{
  "num_hidden_layers": 8,
  "num_attention_heads": 2,
  "head_dim": 64,
  "vocab_size": 1024,
  "attn_scale": 0.125,
  "tie_word_embeddings": false,
  "init_std_qkv": 0.0471,
  "init_std_o": 0.0,
  "beta1": 0.95,
  "decay_fraction": 0.92,
  "final_lr_fraction": 0.05,
  "max_steps": 10254
}
MLP neurons of a small language model. Each row is named by its layer, matrix (gate and up: input weights) and neuron, and shows model dimensions 0-63. Each number is 128 + 32 x the weight over its row's rms, rounded and kept within 0 to 255. A neuron's up and down rows have the sign that makes its largest values positive.
Before each neuron's rows, "fires after" lists the tokens most often just before its 100 highest values on Wikipedia text that the model never trained on.

fires after: " R", " G", " f", " r", " Al", " ne"
L2.gate312 [211  83 126 124 116  98 112  72 163 173 144 113 157 151  69 153 150 144 147 103 147 185 143 145 108 105 132  85  81 179 147 105 123 177 151  96 169 131 110 158 160  86 113 169 111 108 178  70 133 132 137 168 108 106  89 146 135 110 127  98 126 113 124  78]
L2.up312 [186 137 155  89 101 132 138 110 187 134  93 115 120  77 140 133 115 118 173  92 145 129 161 121 160 103 175  51  67 148 118 115 110 109 124 154 143 166  92 116 127 120 180  97 173 112 146 102 180 125 124 180 107 133 197 120  90 132 120  65 175 138  79 143]

fires after: " he", "l", "r", "ir", "ur", " the"
L2.gate386 [ 98 121 113 129  99  85  61  64 142 146 147 119 102  89 171 177 111 151  90 167  94 109 123 125 125 124 146 170 114 158 127 143 132 149 131 112 172 140 171 139 118  75  88  68 130 138  80 107 155 129 124 155 121 165 129 166 116 150 139 171 129 176 126 150]
L2.up386 [188 122  82 135 145 159 102 152 132 100 146 113 142 190 112 116  73 157  88 133 104 160 125  84 111 121 161  90 153  94 165 103 125 126 164 139 135  59 115 154 130  31 130  87 137  83 150 194 164 119 135 130 135 118 104  94  86  86 157 162 149 142 112 163]

fires after: " to", " n", "l", " l", "ur", "ou"
L2.gate177 [ 86 162 169  58 114 170 147  60  88  66 125 170 123 137 191 150  93 167  44 153 160 178 126 113  70 141  96 108 117 170 153  72  68  85 126 134 136  88 153 133 166 189 150  85 107 137 147 137 162 135 113 132  69 197 122 123 130 122 112 181 186 125 152 157]
L2.up177 [144 107 115  90  97 149  90 131 136  99 145 126 127 115 140 156  97 198  94 125 142 142 100 118 103  82 115 118 136 109 114 123 160 125 182 150 136 100 144 133  68 127 138  71 129 111 161  98 141  69  66  86 157 196  94 134 145 123 109 173 113 136 125  98]

fires after: "r", "on", "b", " stud", " app"
L2.gate106 [101 195 138 138 135  95 107 136 101 180 135 103 177 107  84 196 123  88 145 140 101 215 121 185 138 150 110 152 117 112 175 128 108  38  94 134  86 147 196 108 184 186 104 119 126 112  38  84 158 164 195 107 129 115 162 113 161 126 107 197 157 152 163 133]
L2.up106 [136 182 134 106 147 108  66  95  73 162 136 118 192 122 128 120 152 116 174 209  88 186 135 124 151 121  80 161 143 130 158 126  75  72  84 139 103 132 159 138 152 102 109 183 140 135  37 112 199 130 140  95 161 118 147 146 130 104 124 151 159 165 169 127]

fires after: "um", " S", " A", "il", " P"
L2.gate146 [107  52 135 176 115 184 191 140 132 170 160 145 113 135 158 115 150 101 160 122 179 103 101 174 133  73 116 122 126 193 145 152 183 149 130 118 120 135 162 148 103 162 105 141 139  98 143 118 147 133 113 127 101 108 186 131 151 184 146  43  65 142  82 119]
L2.up146 [142 165 112 120 161 127  95 179 233 106  94 106 126 133 151 179 129 187  79 122 118 164 192 190 121 113 165 129 124 112 171 165  73 143 152  99 111  98  93 143 135  51 120  65 164 121 117 133 117 159 152 108 122  92 171  42 163 128  91 163 131 167  79 101]

fires after: " St", "iv", " D", "d", "y", " H"
L2.gate545 [136 136 158 103 129 143  97 193 194 181 173 156 161  93 197  91 138 114 157 123  78  75 135 104 126 123 172 196 198 147 123  98 147 172 114 158 139 120  99 134 148 131  83 115 102  99 132 152 156  39 118 186 111 102 125 114 138 197 141 141 102 118 113  97]
L2.up545 [143 151 134 135  86 154 168 146 154 105 119 116 115  86 188  94 100 189 155 123 127 147 100  82  94  86  94 167 153 150 154 119  61 155 228 143 170 116  91 121 134 171 152 179 100 133 123 140 132 114 125  96 138 116  82 119 121 146 155 146 107  79 136 149]

fires after: " the", " to", " r", " for", " R"
L2.gate481 [212 158 166 122 103 157  92 151 101  67 128 172 162 136  97 111 100 197 148  94 149 146 117  86  80 119 166 165  99  38 153 135 158 149  98  94 142 106  60  92 155 181 190 171 161 125 104  95 101  76 107  63 138 176 108 193  84 116 110 130 133 131 193 104]
L2.up481 [131 195 106 151  69 144  61 149 157 104 115 173 154 118 173 116 131 197 159 117 152 133 135 135  98 102 142  98 198  99 119 100  94 131 158 155 153 110 127 143 107 161  97 134 109 104 132 108 122 112  84 151  90 109 110 129  18  88 129 170 137 111 159 107]

fires after: " y", " for", " the", " to", " th", " in"
L2.gate150 [163 116  86 145  70 135 161 143  57 120 143 176 106 157 168 109 117 126 161 181 153 122 148  92  91 177 222 107 113 188 140  77 140 101 140  96 184 123 146 105 173 190 117 144 133 118 164  83  74 103 112  83 129 136 151 138  78 104  83 159 119 111 150  79]
L2.up150 [165 179 118  91 108 154 111 141  66  93 101 124 159 178 139 128 103 147 145  64 104 111 198 103 134 110 173 143 111  92  88 124  96  96 168 154 115 106  87 134 180 135 144  91 103 106 140 128 143  81 127 162 141 128 173 160 107 137 100 130 146  99 103 141]

fires after: "st", " in", " In", " C"
L2.gate462 [114 126 112 142 114 135 198 127  72 147 185 187 140 134 113 128 132 122 130 135 105  95  94 119 108 192 140 107 144  91 175 154 132  98  87  90 149 110 201 189 162 175  91 180 166 102 127 183 147  55 107 169 195  90 156  68  88 103 154 133 147 225 142 112]
L2.up462 [151  83  83  91 136 120  88 130  99 125 157 140 108 152 136 129  89 131 111 147 130 136 202 140 110 165 162 117 144 119 190 125 146  63 157 123 211 115  67 157 133 122  63  93  87 141 152 102 113 141 180 182 152 142 110 110 165  71  80  86 114 157 118 101]

fires after: " Th", " R", " W", " r", "W", "w"
L2.gate682 [154 131 154 164 135 145 139 160 135 114 101 186 135 174  83 151 163  99 147 122 144 147  68 128 122  81  59 117  91 106 155  81 159 155 127 120 153 175 117 145 153 123  50 166  63  96 143 119 161 199 168 130 151 102 108 128  82  65 174 162 147 169 147 144]
L2.up682 [170 185  78  80 168 164 146  86 140 116 129 116 128 106 145 112  97 163  90 163 146 104 131 163 184 157 171 139 120 156  83  74 124  90 157  81 162 117  94 140 113 108 130 132 139  98 142 123 124 104 113 171  63 120 116 123 133  88  92 228 131  91 117 154]

fires after: "C", "b", "R", " B", "P", " U"
L2.gate112 [157  97 142 197 173  82 153 154 107  84 165 180 182 144 149 167 133  76 121 170 148 149 144 123 125 108 100 113 158 171 122 148 134 130  84 143 174 148 172 149 108 157 106 134  70 118 135 133 167  98  76  90 146 151 120 148  74  65 128 100  70 145 146 136]
L2.up112 [168  48 119 115 130 185 170 150  66  82 148  50 128 159 137 141  81 112 110 133 149 156  88  84 104  99 108 102 146  80 111 114 126 113 174 107 191 107 129 187 120  70 159 158 101  86 164 164 159 126 118 122 135 136 116 147 137  93  80 130  68 123 129 139]

fires after: "o", "ie", " E", "e", "(", " B"
L2.gate538 [213 147  72  85 195 128 213 153 128  62 136 149 163 158 146 112 139 127 109 104 123  50 126 153  80 137 133 111 131 147  89 146 101 163 122  76 114 130 102  96 106 113 156 119 140 100 103 111 137  88  74  68 123 121 152 129 147  99 149 129 193 135 122 107]
L2.up538 [100 187 152 128 203 179 114 178  76  95  62 145 123 162 109 106 125 163 113  84 105 117 124  59 155 166 100  98 132 129 155 153  67 174  79 102 114 136  68 103 162 104 162 134 113 128 128 136  98 139  82 135  72 111 125 100 131 126 142  64 111 144 139 146]

fires after: " (", "\n", " C", " in", " c", "m"
L2.gate432 [137 169  94 138 112 123 165 125  90 152 130 142 170 104 107 156 152  83 123 157 127 172 154 136 107 151 141 133  99 144 152 112  74  73 125  57 108 140 166 174 117 173 152  93  96 153  92 139 132 137 127  91 129 122 172 112 120 153 131 154 124  72 164 110]
L2.up432 [167 131 138 110 124 119 143 139 135  83 140 128 116 124 131 181 141 107 156 157  47 132 197 125 133 145 178 164 100 105 183 137 118 158  83 139 148  86  95 121 112 150 147 123 121 105 156 133 132 155 151  59 148  83 207 109 140  38 135 172  92  72 157 112]

fires after: " and", " the", " that", " an", " He", " The"
L2.gate279 [117 145 100  68 161 124  91 119 127  85 133 148 134 199 138 113  98 174  76  95 123  88 138 149 108 152 156 117 132 143 114 145 145 163 115 114 187  87 104 142  91 110 174  78 116  99 117 125 105 121 117 126 143 100 152 111  64 116 133 194 166 126 140 149]
L2.up279 [132 112  45 104 148 175 100 109 118 123 129 181 150 107  79 114 147 127 112 173 123 146 124 166 113  85 116 117 162 146 121 103 156 101 162 150 158 104 123 142 141 101 178 107  79 146 141  59 111 103  92 123 143 105  86 102 100 112 159 139 176 139 110 148]

fires after: " c", " st", " l", " St", " sy", " ab"
L2.gate72 [112  94  60 115 105 134 134  71 162 107 129  81 141 128 140 216 134  70 115 135 169  91 109 195 152  92 190  97  92 123 107 117 145 206 141 123  85 109 146 150 114 126 130 103 134 116 143  82 172 108 124 163 149 155 165 153 192 143  98 125 156 121 120 132]
L2.up72 [162 133 113 121  86 129 113  96  65 119 108 136 109  98 146 166 106 142 115 181 174  99 100  88 138 152 133 152 182 137  33 149  75  64  65  77  48  93 127 122 125 127 178  79  73 110  84 111 103 121  71 113 119 122 158 127 166 126 114 158  94 106 124  56]

fires after: " in", " the", ",", " and", " September"
L2.gate565 [117 105 192 155 171 108 118 119 125  69 115 201 189 141 107 152 108 180 131 102 176 165  83 114  87 109 145 158 169 108 114 111  81 104 132 146 182 105 125 158  84  95 149 155 126 105 107 117 123 134 125 105 195 150 112 155 126  79  96 154 121 154 148 114]
L2.up565 [150 162  92 141 114 166  99 134 158 155 115 120 193  99 112 103 134 180  93 149 114 154 107 168 115 192 132 168 120  80 130  92 134 113 118 135 134 141 136  46 109 104 168 201 147 122 103 157 157 106 115 163  81 130  86 155  84  85 154 198 104 125 109 119]

fires after: " B", "B", "el", " H", "ron", "b"
L2.gate498 [191 101 128 169 178 122 128 107 135 107 131 117  96  42  91 184 117  79 134 127 152 103 129  94 132 117 133  94  93 129 143 106 137  61 161 148 105 136 145 107 102 134 135 129 136 131  90 141 116 103 154 110 128 149 122 188  78 131 150 142 153 114 128 115]
L2.up498 [148 157 123 131 136 183 106 173 159 118 187 104 150  91 139 139 101 157  51 131 110 211 112  92 135  93 128 111 106 106 100  83 109 103 185 108 166 118 123 136 119 127 157 171 158 118 104 130  67 146 122 131 191 148 184 132 155 118 109 169 167 145 107 140]

fires after: " in", "st", " In", " E", " of"
L2.gate497 [ 96 168 120 149  82 112 151 141  52 112  93  99  99  77 164 146 112 188  72 147 135  84 131 138  84 167 137 155 171 209 148 103 131 102 110 101 124  96 139 127 115 183 134 112 154 103 122 152 121 100 170 149 127 118 130 113 114 122  96 194 125 155 167  76]
L2.up497 [175 130 131 134 109 123 182 115  69 147 116 112 159 148 101 164 130 124  97 147 150 149 120 121 111 193 108 172 169 147 163 105 143  76 117  91  89 144 203 148 167 159  91 175 109 152 145 151 125 189 185 164 105  96  98 146 100 104 110 149 127 142 172 106]

fires after: " by", "er", " in", " of", " to"
L2.gate401 [115 161 125 160  95 121  64 152 135 189 139 153 111 137 155 156 145 162 195 117  87 109 133 115  68 178  98 128 111  98 148 115 111 143 181 108 142 114 179 174 158 142  80 176 179  80 134  95 115 125 137 129 142  78 146  56 109 111 101  99 139 132 185  85]
L2.up401 [118 102 101 111 124 106  86  99 144  80  95 181  88 123 190 136 152 109  81 133  42  96 162 108 132 100 175 166 111 154 127 150 114 106 153 186 126 178 194 144 138 209 104 147  94 170 124 144  97 126 154 153 154 175 146 152 118  91 165  62 173 101 126 136]

fires after: " th", " n", "aj", " an"
L2.gate252 [ 96 118 149 171 159 159 169  98 188 120 115 152 103  99 203 167 137 144  89 133 181 150 112 168 144  72  86 116 144 139  53 116 110 106 122 154 135 141 146 156 126 130 123 104  83 140 127 150 127  87  97 130  93 136 114 142 133 121 111 150 163 111  42  87]
L2.up252 [134  97 140 133 132  83 169 122  84 150 129 116 128  99 183 154  92 151 141  71 164  97  93 115 139 134 149  36 123  72 102 143 114 198 151  88 173  93  42 136 135 179  67 116 104 141 147 178 123 119 113 141 144 104 127 141  91  97 113 122 117 113 125 165]

fires after: "us", "al", "ro", "id", " f"
L2.gate149 [119 236 163 108 118 130  84 152 126 138 156  94 129 125 143 140 164 133  96 193  78 122 133 125 154  79 155  40  44 102  76 128 141 109 175 136 115 134 155 135  96 140 142 146 136 160 106 128  82 100 184  82 135 119 178 151  86 160 135  79 119 131 159 168]
L2.up149 [171 158  99 151 167  96 105 119 162  72 111 127 176 152  70  78 151  89 132 156 106  49 172  85 113 128 140  92  91 130 110 104  95 143  89  67 157 130 139 109 151 146 106 195 126  85 168 136 118 148 170 153 116 126  96 173 139 195 146 110 116 158 153 188]